Part of a small language model's weights: MLP 448 SwiGLU, no biases in attention or MLP.
MLP neurons of a small language model. Each row is named by its layer, matrix (gate and up: input weights) and neuron, and shows model dimensions 0-159. Each number is 500 + 25 x the weight over its row's rms, rounded and kept within 0 to 999. Numbers have three digits each. A neuron's up and down rows have the sign that makes its largest values positive.
Before each neuron's rows, "fires in" lists the words (lower case) most often at its 100 highest values on Wikipedia text that the model never trained on.

fires in: "it", "the", "on", "episode", "this"
L6.gate106:487498468513491509512511495475484482497488479517500482534547513540550502494465493535543516507530481509447481516506475505543485523444488502500497513525529515493508481509530483528538519510523532552505485510475471507504465450542506480474508495513490498506429459488504520516482542532435522537525527499489495540521464493466497490493524497537518483513491503478486521530520534496570549517502531476550497542502476496487456480507504502477524487518473493499480507498502454474512487521480495
L6.up106:533473503512533498518541492491499459479507441506512489486486485487470486470513490464512489517487465509494498491492549511538513491463538517467505472488515521511542535456472497516526484523477515505491486536494535499452480486473490535506493541481503513546547485486558522503525545500503495506524431510509496515528542475514494488514467532500502541498488551478482539519472506486518476547489511519540453536475478499526509545474516526456501498468502474496487487511487469469457500501505495

fires in: "s"
L2.gate203:508520482487469533487461497486546527495517488494520541497458458497510509546513447487506494488518476505531502461471490500481533474485495475490558492521542476524508501480507462462507488514506512502477527552501474497479487482530481492487455522563506505491448506557486513500486492521480488524495516476531467526540515498482480515516496511474476542465470506543480482458496495487518481459546496506507518488454485535506490472513511518543511499502506510521471514449543475491462533452495488
L2.up203:528497513480529514539470452520464536521493472454511539488476485503510519481506475464500440496513500463519518518459454524508478495481492455502533475479508472477470517517513496521525471509493529552506539535484550502511465483475524502501498543541556492472471528537473527516526498509460517508521460535517478530510539468446519490507519470491508527494528503506495503480486491471507483523506500532535487487486489516511493496481543525529492505504495507523483475488508574495494528488518464

fires in: "this", "her", "new"
L18.gate237:493496481501521438503523487533490520550490434496515504496509517503505515498489484487493466480514505477499513515498484525499460507450496500534490438495535485468553498562539508523518464483501548525532532512532552493516526492489529465503473511506487511525486418498504526514482502501481491533490451483541504517503507470522474540515535504502536537510492494488500512518503509477506459494531508493520451519463516472478487471461518514484485456495502498481478481490509506528487496513461454
L18.up237:496507520484529483489516494513473489489520470505537503461477500507510481493502474489496497479542488461548477457480493518515510512486493508480498476514523482510534488520502525469531494473461539484463480507531534527469543468518477517535494521526526539456495497491526532528486487453555522526482500477500477553525505463527530496460520539480485546459487475492459544542459482504525472508504487478502500529508536461477518523474511498475515471520496533490480497429509486506468481508463472

fires in: "released", "number", "release", "numbers", "numerous"
L9.gate227:494502449496531487509540495511457504520507494504461495481519562531493535478437478467526479553515485540560500496474488472490500466469502477502534519526513462552529522473493474555498492524480485490505495525521494483442492508499453513511458508503511506469487499457485487494493539514542512483488533502487477512534495482508487495530479483506503493479497511455443492484490480547477461476493490433505482496479473464541501500482539525486501490513517504501491525497474480495490475529478501
L9.up227:471507477499467551512505476492467456486530447493500524531483512487541482487481504505521508489483491553519536491530473518476464495465539491531553545519536525509498480526541527521536532490508543519522497527507489496470511448487490484512509466521530509522508490519465490483500506491491483492497480483479517501477505489505559480492469471522520507494467522480464441483488508546482458476493490452494531533517507498551509475497516541463521492519558454510537508490528504493499494484504511

fires in: "they", "became", "because", "become", "becomes", "were"
L17.gate203:526474503504481501509508469519517532488455460503494512499516499520498543480480449529503491526454503528521484460495463523480466475469477419503538502482517489509488500469484514469533539492461484507496494480509507475489508494487493475484492489512537480433469517494472479479492495503513558557508503484554484524519517519507496465488495519488492479496450526510514471441514492483493414501478522481496554497508521526506490517556535515485481502495528489490480518510469491496490511481516506
L17.up203:449452500515513531478520527498541501468528516494518507519507522485469457474510497537538489506475462482507517478523510489461502523509470512520499462555532442517541444502501486517524526472485493489498492458478577519501517484523487515456471487470460551533512537547504507474488511473487475497496499501492503507501497501455479499472474503491504475499508510496522477493497485542503486511515540506491486475500552471502494488527514496467555468487488499486512527492471481494572506537477496

fires in: "which", "became", "because", "become", "becomes", "where"
L2.gate25:514469477473531522530490490518516496495532465500544476520445479503500498484471478517509490489486476437491501504525458538511484469459461518499535538485490510525477438476513459474495518460540536503508475485503521528465492498462465479468492500536504527508492507509537484512511486509503547525460489465513491496499496446498496489494484528511501535505528528520477518479484488521532533479521491523494496466517552492524507529542479499492487488479519503490472511464555509497492551455542464
L2.up25:515497475539515526548491466486534499517495429497541463527480517481460501495459505524480539503494535525469484507510451518495465501452496538499529506517477518509516498527547484513520509519479496494522497500551551496502549499445471500512518477476492501517507514490503472462492487474521524503456509479490503536467514513487500473500470519527457462476508525521480514499547485529459492527474503489491558514489483475484520510509496443470472530469480517461489473512489483496547481486501481

fires in: "became", "because", "very", "become", "becomes", "name"
L19.gate68:478487523480491486475507525491501504532507493484540492537489501529484513498477484554473496498475546510521529477505435507482475507494489488469525456479500533482515485483487471471485539444475495506491479519503491489484504482481529457464449509510501506452494522541479479476491481545506526494563497469531496527464460453515522526472508472497480486512481538487478485498517511499511454556500518452499515493472529516495513462513488514461499470477482486560492485484486525487542460520461498
L19.up68:476508487528506472485499552492509506504516482504513463495473488519487519500481473563515502483476529528516482478536477519453511512460488487483487464488510509539525477489515516491487522461483502499569464511498497490519504494482488475468424475515512488468476529542490486461490520523544535520531483507490490516486461470535523479452477500526443462498466523526472496474510522494476456515502542470498545479515544520480490481497467497471498495470521493506527470518490558484517502489473514

fires in: "a"
L3.gate438:483489495462485469454520497507501505481519467476511533531512500462495515519579474461528502538501494470470503524480499516527571520515516468476551498484515518483505448501459501550517492486510489525494551518532502510520505508486519476551484506520516506463466499449489480538466507459508503564533516491492526483524492491520501525494514508505506538528479528490492478479500511488494500474507538505512559524475525492517503509479543515534547529507484512496495492453490526470477488481482517
L3.up438:511511492553496512485522462467507512479482479467489513542531507496497518485514462443482558491515497492521534525478576451480491462533478565521499468525524552485526525509496495501477509495467521520522511503518504546467490496547506492488508497512505490555514493517524521502493487486489465489509447473505496505478499487489485529547522541516455513508511475491507559537513480492482467484539528543504476480500476497496478477493508503515517505494534492568495507498523510460507503485511496

fires in: "that", "which", "it", "also", "used"
L17.gate286:561526509464505517435492529529468522504480461497521460544544494476527476480541483492514549523532473526500512474485505506503476533479460471469469491492519514470484494526513527510505466457481523561458474507495486507487515461523481519479498486506496470493495500485515514448520500515472508460515479433484501473490484459442487483539502521480481479522521536514505525496495520486492523512490486503519498483483506481486523485550517454443500492487527492516495515468524482499520512532476496
L17.up286:531511494508521489511529491502492524493508468521492475483475515460494482544485512568496493494521495496483521428489455497517505477482501426459489505506496518481472498464516512497482508505503532563532494485496492466513464487501450528521476483523481481509517498500521499464474474540515516461467490506473472467478498562513511507555448503477506510502528527517513531471528516502491519551474471525470552474500526505499520495472477525518478535490529442497492502507516474524498519500516520

fires in: "which", "who"
L12.gate354:541493455500470523522467495510487511505508495477523465503533473543532468499512462518446531494468531476499504492484496510496480536500444563477447504535503512549509528486489463490518505514509509509469501502533506520527506474476483507501529496532461507509539507499511507498496518458493514502490456457501498516532465514470480459495493519468535517529481501443507497507533504486491507446496500472502477511488535487554561515496517465503518509536529538522461530474462481493511502526475528
L12.up354:459450554479529496449485464495518492526454555520520491475477508483531513531491489493510455481463490510470515496502467511500490475512467498494475527486538533527491492472491491558477497479551495518509538506488508525510503509494508507477510498529493510499467550485525498487487497482509531502477497520492541473495497533499494470542486518486480498562492553504516484487514496547492541515483523499496536490523512506489524506547484548470476537460523476528463530501481499511466567497531490

fires in: "its", "their", "this", "brothers", "brother", "itself"
L10.gate9:502522513503481527458471478496503488562496507482477493534488437489517534468471493518476460525504507442508474527475426505512481499474521460471528484541487503463494501507512520516530494516535521489501502497496490504493518504496509537516513530547449477488543517495483492528451515471524478519518496518484463503517531513516485477512543474502467534543526537468469492489501480478487490528475520562460500470502526504494510515491506475544493493545489479478481517484470477541515517509465517
L10.up9:498498497544513507501500481510450532470530508491523488479515492517553456469442462504489490482451501501556494512469505510521420526473508480498505491519519499531505485530516496492496493548508533487488525497477475509496500496529523509506469479521501472505509462506497512514475473459481455512482446497512494507505490471497499540528500497493450555538501503509504554517472458506472466516527527498478481512513515476477452463458484469512484467494534492522500514514539503471519556524496480

fires in: "not", "also", "best", "whilst"
L6.gate78:533506515502490515453519475492490508497482499509492504553492495530511490490526522480473488469490533483497496513485437472490445489478485491513556483500471525467512463546496493524501516530546515538516493535500490492456505486476529501494485477482473525478481530535507513479503540471483542479519456494516526472465493511499490514529534469473525516519485451502556496525550457471475479467486480502458500486498515522468492528552503516442478527517492514478486494461476499513489519521485447
L6.up78:503521535526509494461523512473495494504460495529470524491469509524529459466526525519534516470499471438477475495516520517505461482487491496533526486545467507500509473515465529544511525472477505507506461524481506478518486492472472472551508542496510514422495546485501521515483494487552502509557517516443532497488541504501469504463479494484485488556486524539508501548505480511481498506527472508516472499496502494442516510509515483524521525454490494510544503492520493520485502476496502

fires in: "by", "medal", "location", "median", "gd"
L9.gate32:522500490515477529461500514527524503522476482508483507451467521562489529499517516502475481486484505510484509470482494477482452494495445498502487489503514468474492518513507480472511509505487504494502505556509518458506492500424547557473460444513502496464471501526484479514499496517521496510505505493517534478491442487521524467450515509495487471451486518507527528507483520515488507518455487502486527477474496559527561524541513490478514486489523499493474473459471524489443482510516474
L9.up32:537528526538478525502510541544499505550488491480480519472514531537479510494475497523507511545511503481526523501457508497503517494474450524486495506537509504490465497515527523464517516507501553473499501491533492508493520464495498494488520453514518530522489533508454474500460502514537523473468539515498502453471462512483508477483500478510467450533472528555463566525498495487513503494506515494526485479535474467467489487464572462510499516485527489490517500516515511516463489493543478

fires in: "became", "record", "because", "recording"
L3.gate340:441524510510480467507519531529536487486508479541521523499470494550489505501431492493539531466507486499515480462511480508500507518483488495486511489469486496519463485500487480418488531453494527501514468499498505495529503515498482479517437539514505506491527497488542489474482486506512557526525524461504521500466498477480457500483504483507534489491473529487487480475512533520476517502480501491471509527471569461493508501515461502464511449464502518511438505469511504483508502499498547
L3.up340:461480510520475514508529514545521518466506451455480494530471504460460499463493509513504526476498511494483507508535485506500494468462526490446532493525544487497521458494493462477484562481459510502528471501530474462470505475467478508517474495486494490459461476541502486448508494499510494487484494487500503492466507535513511508468496542559538517475496555519517499479494475518472528476480491484470499514502512524488537518544512458498458508486487468513509480520514525459545471468481504

fires in: "that", "where", "when", "which"
L11.gate65:487533541471472551479442505506501508531539512519498498535534491493498510484469513483472537484529512495525496510483478456486486502488480488489497492552508493498506489519520470471548519490515511533476460468547483557496496516531485487501532484528489519470507479578500521477500474490464517497499482482484523548517509521531464457524481530450512522492441513527495518542527490489527515461502505520512478541504514467490467505583480496485514481520500515512484498504494492492516533503518490
L11.up65:512472490534526505509486467526517491513493499492510484499464508510543486490491514500487491477461496524507505509488496506504478534510502497494439503510522504547531464532537515527470464430472516480517543515502516500512504448476473457489496501525485519468513517500523532543469508439469504555476531487501494509492458551452519464490493499538489479538507491478522505500509506489536491463499515502486486499479543528459503496448542479461467509497499513513462508488458482486468526533490448

fires in: "number", "death", "single", "deal", "numerous"
L21.gate89:470512476506468534505522492537471513508528443473539529479454501472512512466453481488481465494461517495520518477483499470486541476491501496531493518516544484506514489466518456519489497516467495516511464519523524465490487496497438533475467474507476485435461455524498499512507525532468482513479499469497478511508494501510491473448478542454521497516515502482488483522562498535511552501470501468547513504481510496516520474491492510488499498523520526496502459476551476522505498536521498
L21.up89:471494509503527539507528471496521525526528462504503542491493479501509474478496524501521493529507496488529520483527496504508486495463486506513489496495485463508512485439496542457546493516528478447489535484507489448466505464549477515507463519465518467533519504519544538486476500480485509518500496493575460521497473515474516491540500498472493545536522512442481498444489494488519460500508513491526505474514520485545480519468442469465494515534443515509508496494498495497518515497496475

fires in: "became", "was", "because", "become", "becomes", "success"
L5.gate406:470436517526487490480521493471532489535485443501505492493474489510483525528446492489522488522477504518512521497523442513539486468447482495511569480510539492458534511524467497496506526493506522487532458487499451502476548516477487483468476497503509504513472530509510494442480474478514515511517509507493510527505481514479516476484476530506527509466472507484506443463496471555487482497499488450478504535516513543513537505553488499466494476497519509468503513515518458511501502481460501
L5.up406:525481535525535498462493510473514491495486540484480498522510519529504477531464461523504547470483546470514445494481506476465494483433493540483498466515486513515529520497490454490506569472478505504494505495513527513467467474523540528518475510567517499500524492506490490518459484449520526512536468536508486507498511504492482518477496524516469524494499514519532526485524494459509482532512516493480501524504518458496505536552476463511554472480480475505537506459526478503514501512495532

fires in: "this", "the", "which"
L14.gate438:493491491474495509477506483487458503495472511530540470505508459490535537499529484502505504567556536459496486461529488511493484526457497462486500510520499490515561491516478499510501479488531502518467477537481475532458465491514489482496495524506474491487451487451548486477523514514502487525506485473536488512506514500517518522512565532544500486473511484518520549511468499490468510490524506509493538526492504546535531500482506509512487515538510544479469527439505482459491512523452508
L14.up438:483517481529487527508561495509490510506483488513500443459508481475528501500537507479480514491540464462474518465518521543487481510482493498537512505555486502535539527512477480486523513486501530561497490513504462529491497541547469496487479547486493503520498535462532525484491495509477532500449492487496462499520516537524507484523493568468496486478465474513543543545502503530489487480494466505490495566489512518487512488471536523519479494525533517480519484504488469462468525507496493

fires in: "not", "boston", "best", "noted"
L11.gate49:470494528517494503489500428474502518458483484529474460496475506465512476510518566512542495430526485480526479507518483510483473485510523465510536489496491533466518518501458512465474515507538495507513466508505508499479505507500505494485467508524481531514496530515533511482470510523474548515512485547542542555504476537510505489527553489534545523505504516483543498482514476550478505518506486496469483478492515478529540512469482477457463511505558485518508500472486487487467498487498497
L11.up49:538483509505474451504487497525443485489519459499508507490515452528523483484508500518520514458468506465489489536489484487517457479465519485504495529497479505529523494506463510514522457514499492497538507537513506457469493513469479476511486535504526511460474546492474514464488499549516510477518535527532520569524537470506495486460437461479517511503501497486507463507499412516486508544487507486455490494479524507500502515496553479518517543527485500471490525492485488511504512518513498

fires in: "local", "new", "later", "location", "located", "supports"
L9.gate245:534498499487518545510491492492462515531522504495522476514466516506462536523479463529508492480454499492487502478486501482528471481473466519492481546541551527492528426474493540545491489492467529523479537505516456518523494465497507506506466468497456540512476534517495548483517501485498492527503504505539514503472461462482530511502510501532486501455489503492531452536526520490537502500518491471469483492492467485525524481538487527507471491532466464503509514448545537514500533498502499
L9.up245:504538469473524469542503531464525468512494509507467480507543472471522531477502484498521504511487519503517519506461508488526488529494505519528540459539507549494482499499522470440550467525491542520491516469503496540500501444473507510513513510488456515496469491560499511533539533509478487482498503477499506502504470473504499471550509517493541476472478509497491508512480522553504471519490490481473498490473451483521512507514477490510502547520483515445457541466482533535488493481525541

fires in: "first", "local", "second", "this", "located"
L19.gate157:532463498457485497481516476488504494524488480472538502519448511520513547479491469507490510534489504459524518523480480479546484497444476503489474520561515514496515465486482510550546462465491507503472535494545518492505541469494480539507452503504487525487494516521490529513490494553520513503521475489493489541513537482492506483475527466519475495475511541507487477518501507521496496479485461461470451532507489489535522543527494490516495485523460526525480518462485533510492504488427485
L19.up157:478509461515531486502535479497502501480447492525516475521507478502492512481509471540525438514493511499479544506498512470531473508498474486459487522502545500477516489502494503516503469514496506512487505504540521502526547444528491482443458491500498497520498490496487506506497491552547525537488454487491495544486513474482523489491530508534460502490477488540488490536491469531541458494524497496514426515490501531478477493503505454497455464534450505471533538477459495473484473474494477

fires in: "a"
L5.gate122:495472491490496474508510448498506521496482565538515530483500504533473510475521515459468506503513471491480523538470507480516552492491533523475515481509523510524553513463454502476488494460485505528502506524526504512488522459506527514515494482484487479495458548501530493526482491480464493513486492457523559479474520537516489469489516491555518477516467519477515459508496490479459511481518515480500522501451536542557533521517552472492508457514470495493448494494495502493472491493473525
L5.up122:473545501513462494479508492468527490473497530494503566488473509514501518503530489483529523435536469480459507487486524488546500518552542511524490502482501498543523494490487528515525551489445549535550520455504486501568485464533497501530494491528484488511530503502514488488464526447499484529502477472524480529476492501531485519503518471520516516477502534500512527524484479479493485510533464474491528510507513538514490519449479513530512501472485521519542494528507528515474475495518508

fires in: "local", "location", "located", "formed", "form", "media"
L5.gate19:503514491495488535514492524465489500555493479495499503470526468507508531509499497519497470505467511493508493511507478475525492489440493546496517502540498503497473487499528483511506525503486518535444538471542514526498517480464460499491443474498485528502444506546512493498505522494499476514493552494550505475467466438482501469473502546493489462475497526527516484479526463519532455512505475490464522488491480492504555490526481537470467490510469480439527484458539517514501521481488483
L5.up19:487515535470534488529527528457511476484481506490447475502514530504469543485505480526547505527468505529499515488421531490539516475500482514481497512510525525504485462497510506497502504473470517493463502483527501525495512484482509479490473500502483508511510511561474542505535494473487532484498484508525504505481519522488506500508554509514513551506481514522507474536471522517502464533493502467471501519503406476521469479511547474489476494522469490500494524463497557551481524480522534

fires in: "s", "and"
L12.gate440:476526485445502499525441461534502535551513468482509456520489482467516483546515523496473458507502530506558525498518511500505494507488449490501514483526512480522508494534502499494470495484514522516497532523464493509500483539491506504467471519509494488501459485517460527499521498465487533557493485435472477546512456489487515536481565541457497500490472503492506531467523513504501502454486503508470500520509481536508513499493517558511487472526474510542485488467532494479487521515500484
L12.up440:495498498475514553517487407521478521498526464488504508453502516514555504491527537530465484475493527490544526513511499517536512476496478502487499470539526463515498519529552470492462513491502529477495468502473494512512488496514501471494465579518513485521503473502442538524501453473503528525485491477467452523496500468487501508486552517509528538508480515497495506489491508525510523474504465485490462544484496537464469494477499518503501460526463514475516491503488472496482493489524492

fires in: "it", "local", "to", "location", "located"
L11.gate307:552487521479467509488532490529471530520491502504487504496509483483483544495515443515504499562472490508482509485513533508540480489417510473509525519461484497517517518487500519514479467528477498485500571496449502500523508475473497504491472511480497495500467534528498522521487480518575510500464516507498495508499528489445515471485474486489483498539510509487497498543481520521525450546489512488463509496493470496561538456524530523532480491510503491463481486460516513499462521506495511
L11.up307:464499487488497487538535499459504506535518506493508489489502468527476483488529483517502507478504514481467523502491468507479528477506505513531503444526494489459461493479487505458504499497471537547458515480525519541508517503445477485495508473495454515485527507510522490531488543504522460513493476479508521488470492494546484458460514525543519489468523548534501507524504497528555465513482526493514503460472509481504490501454497494547486553519513465461529478450515512521456483504513556

fires in: "had", "they", "approximately", "appointed", "were", "application"
L11.gate110:499471525477503533497518459466485501506529479507525507511481506545528499489498543524530515523492521526518526495525468508467520499535484470474494474476515437453512512540496546471519506499497540492453503509481535505479505551515544513512509486543524474474516485468459505501497468453495511504536488465530488522507510523482454543516525527465508466497488488458496484470495481501516523490471512506503522456489506488508492512524479453476477486537527496536462549508525477486448519496507450
L11.up110:476523522476479504499439509484504495531555523490494468568496501485496522454505467491499456452525469516541549482506477477450489535524475484513510464511509498556525483511503481476473517478481521485494486473530484479476477503535469494454514467514493529509500511492510513487479544496498485473515517498483477481504535485466510500504509507494530475466545441542500494499493459464489484519522470498489451488500534512528486480515493502508445512513532515543531519496481492525519526545466489

fires in: "her", "this", "their", "world", "s"
L12.gate22:522502500491479463486474486525513511513526537491492529492500463498491538489501514487522500512499505450475514535490468543507468487460495492493526483524494474492497545521540511506500525500539539514524542507535475489483524489463513508477463540481481466482489539514486526504428525509534517542460466506543485514516515528526528508508542465478517525526498548483510535446481475439488463521506515510463504522467492533519490505513537516550497461489505495508476524478501499536506474513490462
L12.up22:521482509514505458505523494529467509488547506530452493450527507515497519493535477501500486500528469481514516504461477515479473513502476462545441467516543489475494483492473498492479489546506447502474520470490505513488528456534504480466509464480473491482491509479511542520525478461547501485520438498533441500504515483500522494518490469522519503534498485523494529491496473517474494469484500550523514503503483472513494484480475515461483451499543537466521512465514518490446507496522540

fires in: "it", "who", "which"
L11.gate60:503511469496444514482524514475532492508494537506499472492508513483507474529469524500462516509518485492566495493519449531546494469453491525491525522517483467496524495497464520481514456496502480488466499519535499450478484516511493539480506532502452524486478508508535513502489477476501548458524442504509534483503513500518467506560494511446470520494509520488462510496481484478502545540529482479478498513487511434527505549486527494514501515494519520498475504485454524450477516490503525
L11.up60:538476524529475493494479480516509473497502519516497469503536487535529509509498486507522480470519500514536488497510466450476510504507439504523458496531526528505501450500485507480488518483549485504499495509500547517480483481481498488483455504539469493501485494499528498531489559489447542516464498493535527478532492531550469463527488523486514503533489507489484509458519477543494496500494521566438501506510513512524510532533543482453504459503551499483489485514493498487502481545545475

fires in: "became", "not", "because", "become", "becomes", "were"
L11.gate186:476524547507484504493545475493512512489519504507523459503496480502500522544459463496545495459465502467533468477481498551436484481489477479506555535488516533485477488502497501487511567447520505496515504474490503515481549481506484518510449488482486522483521485484499484485479501476518552534548499477517475526469507495539484513476517488495504459512516495551482497546542513517489476529497526498466548483510526492485525517502525504479523474538477485513527542483513501528513501493472462
L11.up186:529479476480507534468528522494536496486528481495478515513508539537425484513506477517525474474502466533471509450475477517507522496532507493523503506515461450498501527485474466520489509519484482520467469517502541467505519501484502469488463490506543506469508566560503497510509536444533532480487514484486509518506495522489526496475477482477473543497475503504484488473504507521534506505516488490537528541453515493515516531514565463467500509439490520502538480509485483485524514485512514

fires in: "can", "he", "will", "they", "would", "i"
L22.gate221:522515548499513517475540515495470517532515445492500454504539477493517470488486506526488470506487452492476521458559478496490475500477502507488481477471493514516495520511476509513515504538483547485433545459490511503474488475482481518469472482540463478464474493493507500483502468509504533484517457491524485458535516516506461516468515520500467509489512521470498501533526493506461446466437508464460492499486497519493528525472531513536498509506507524451505502492515500514503487529477443
L22.up221:490458547501498492490472530479509529467487519513478477519490465531477491538500464492478540503492500531448501488520468547525505503513517526501542500458521491509507501468490511518559480492489549512470464481483485503538516478505469500489458515517506469490499463511532534503529516487491557512516513499504471456485545486510489467524503491540493470507528530495471472495473527504512484502521496491478424518515486489508485548523525508516503457549486474458518530484470435519495499523484499

fires in: "which", "one", "that"
L6.gate232:523488455464514529496489486538528499491449531495525485514469517479479514487488526472490495456514544503519518490480451517521445505479503494508481511503508542529545469501452517489537497473478533502510525511545525502531525500526497510539508507549504500486501572495526496492505490463497509475544474494467510516495487520506485475535491508524496485515478507492515470508541523543461484507497541497503517538505535516487513552519497491486485509504505539505425505480474472448468493516472453
L6.up232:507479483493506532500536504515512485499506548515488488528495502469449507461480511467492504458506521523499490512452444508542475481491491498493457553486523515541529445480495470471551548463491535499489539516538517531523520502497485507548515499515507514480509520514522504495500510490481517469490476485477497507492493506521475459528484501482495507496498498492499505514513502542432469488471500562478485506506508494482509543475483469488502517509557554526464515548489480471484505507501429

fires in: "international", "or", "world", "s", "originally", "organizations"
L5.gate85:528514470477448495490522515542541498538524484507448522485497480473501482486512454499487501507506525490492507506474470512474524495506495487486534494485548474533487527462471543491498449516505506488466523505505442484491501523505453533469465517499453541525492520482563520534492490504589490486500480479507485477512490537499528501473488513527479519478499528463519537473525460505501494508497451531463484487449499484493512522509504535549501485509490488507497459510536502513492489527490477
L5.up85:513453448504499503476468450537506485533524494508471547522528442522454528473483511497510491478494480482513516501540504511486486482524550492500502439544517457535480509515521483479482450521537481515507520503520505482477457486502508539465491551464498529497467524544516507545496510486514468480485469538506496513502526517524501527522498518550525532489505522466540503513516487515496518535508486479448519514500458459529494475514506534523477497513478523467491492505521524481473507510494518

fires in: "would", "can", "will", "did", "does", "could"
L22.gate191:473501559502513476476500474484503496492446546525536471509525450498470489495507461503486512491525457512484493496504538470529507540527503472478531468500509540504520493476512488502528483482543554525437487488477483510460524473454520547483531488524463504511470470483538504493511529529501545493515514476542472500485516492479503504483516500539470486498514551481514486471535521530498511508493500456453468509486481516495511527530515499487474531509487466478497515449463513482513543509469494
L22.up191:516495489476491515497486484469483491489507536537509536498543512516505469514513494495506525457504519504507527476517440527483554515507451484487516491428508472543478492524468496501511557546505523509477527529509489482480486480504512492518422518467495515471508508476483496518484547498465515491470487497477485507485503472482472461448473501502506503500481437477483489512524491495490448539513528437531487506516508491509470482505519521519451488532492503476500490486504453557498478516511497

fires in: "became", "because", "some", "since", "second"
L4.gate405:523522489487511508512492500519559474491516488494514471523495516494469541471483464510496474468452477469494516442526457472506471525491517524474525497536544518517527469463487457444492541438513525496533474523494533511493474492444506484500442532520501511475493510529512488453510499507527512540506506457504514472487517498497488456483510513524488478464475526501483490494531512510478496475505518490469536519494546529497556520519500510497485453495507520484481539461480486507479509501459481
L4.up405:500497513523514494485542494495542498494506450492492483508457523484444541468468486516534524490487528527507500499517442500491484529454537521525509516517505505520513491490501486478521519501472522480510480472523530497499534468480476457498436477512512497498493500492499533479478524530511514545533554460489500521465491479481497506454483533490475494462492520526475498497518520554492466512480503497510569518484552462483510497492467470466483468441555503486506489507489484487547482490480499

fires in: "college", "record", "colorado", "recorded", "records", "recording"
L11.gate239:524512542524562490504472533543505505511499462532538464521513515507477500483501456509491509511507513496489518514486501463492445488526482486496491537521515454505492518525497488488460589524494511534502471515510478501483495472506472491514504505499493503474468523547483519465483523487454499499516474498535462515467494496465514490532486543482515488506541535519489486493526541489531522504493554484518459553533520485520485488519488476452494511525526525520525533494513489511500575485490512
L11.up239:475537531493520512523440492527520478534483511494512511519520496499491527484476483501514499520540522504500512477518464528492467461471547517528510477507518478546470464473526509518492537524515486471533474497498523502530479527505494481514489518494554475460538501476493458496513542493517518481491554485505537512514513473483523474476552467493514528524530514504493506439517499522495526515485511462502521493484545488546523540507476486433481526501542549484492530473485537510512501459511500

fires in: "a"
L4.gate48:471526488491511469481493502511494536518509511503500506476489527529464518540516437469462521499537459487451482484468509461547525474535535535503516513479498514504539504518492491494507556487485509532496543530526521485473507499482497526475495451472465509517517513466494476487528505436494492491502506463490534465456510524473525444529504496504525476513479566532547483463506489485501479528511518508494539493432561506504497509522509497484504522503495491511467516481521499484492509491485518
L4.up48:511502482536481493494531458532512512516515534514520529484540522558506488503529511465524496452482513482446547514512519494551483542496498513465478497515526483506528511433506498498477503497479525508528500429470508531539480451493493446541521521537505495507482478529495494488518472500483490526510477485522513520525510516532467519531544519491502546520514504448475524532504482490470495464536468472541483522500460528501510501490543477509486489492470520484510502495494511514494484504479453

fires in: "and", "its"
L10.gate427:455541480487493512505463439505501510525474498488504517510494506524539489562501518513487446464460492495525517489531469487483467511493471516510495511495491479484503493499539459502500498470515485507459514482474446528481493536545524482499467527522463512518488508485535527494471496444461543544487484476490438498518467481465522505514535512491534462481479528522459498512505503507483459481497508483524529495518503532506470519518498497533477465542489496475486498435539491478466508505485509
L10.up427:485508468467499503521495487503514518486495495479551533537508468503495539480543510501443467516490552472496495488515485513455508438507493473529521467522507476510488477535480522533484478474485541468480523516480518486498504462497498556520507527508478520481485463509435495567513500471476502519488502515501491523462459501521455467515540467448523511505475520502509502474448466501527505493480468512449510514504488500529480535511447478519495482519510488480477534501535505496470498487497494

fires in: "record", "recording", "recorded", "records", "single"
L10.gate309:458558521478503496478461511489502502481481498508480516504500459506445498474461472508509498520512481499505516462508498504458463478489473532474467531527500473522474479547498479478516520523460541516483442516530486530484508464488445501539498496517484515483476458513496481456498521547489474510517480468507496507470474462490505486518526514524510512482492517493510473530475535505511521460533517486472465558495482517540504486525506449438487488527519512509521538465466476493490544509489504
L10.up309:482521529511502501531556508530505503496485510508510491515494460545482549487439490492484494531474486503491476452500547489480518502463478507558446524500517463528505515505517463500482506483489456527524448494526534508540522470483464497507480474484497480505495443489472508482489498531507541488478547487495472510502518474461543510471469517529520528492501486505498470495499535502487484455497523500515513505531533494507512501494502443478442501480554481500490489511484518502467514485521438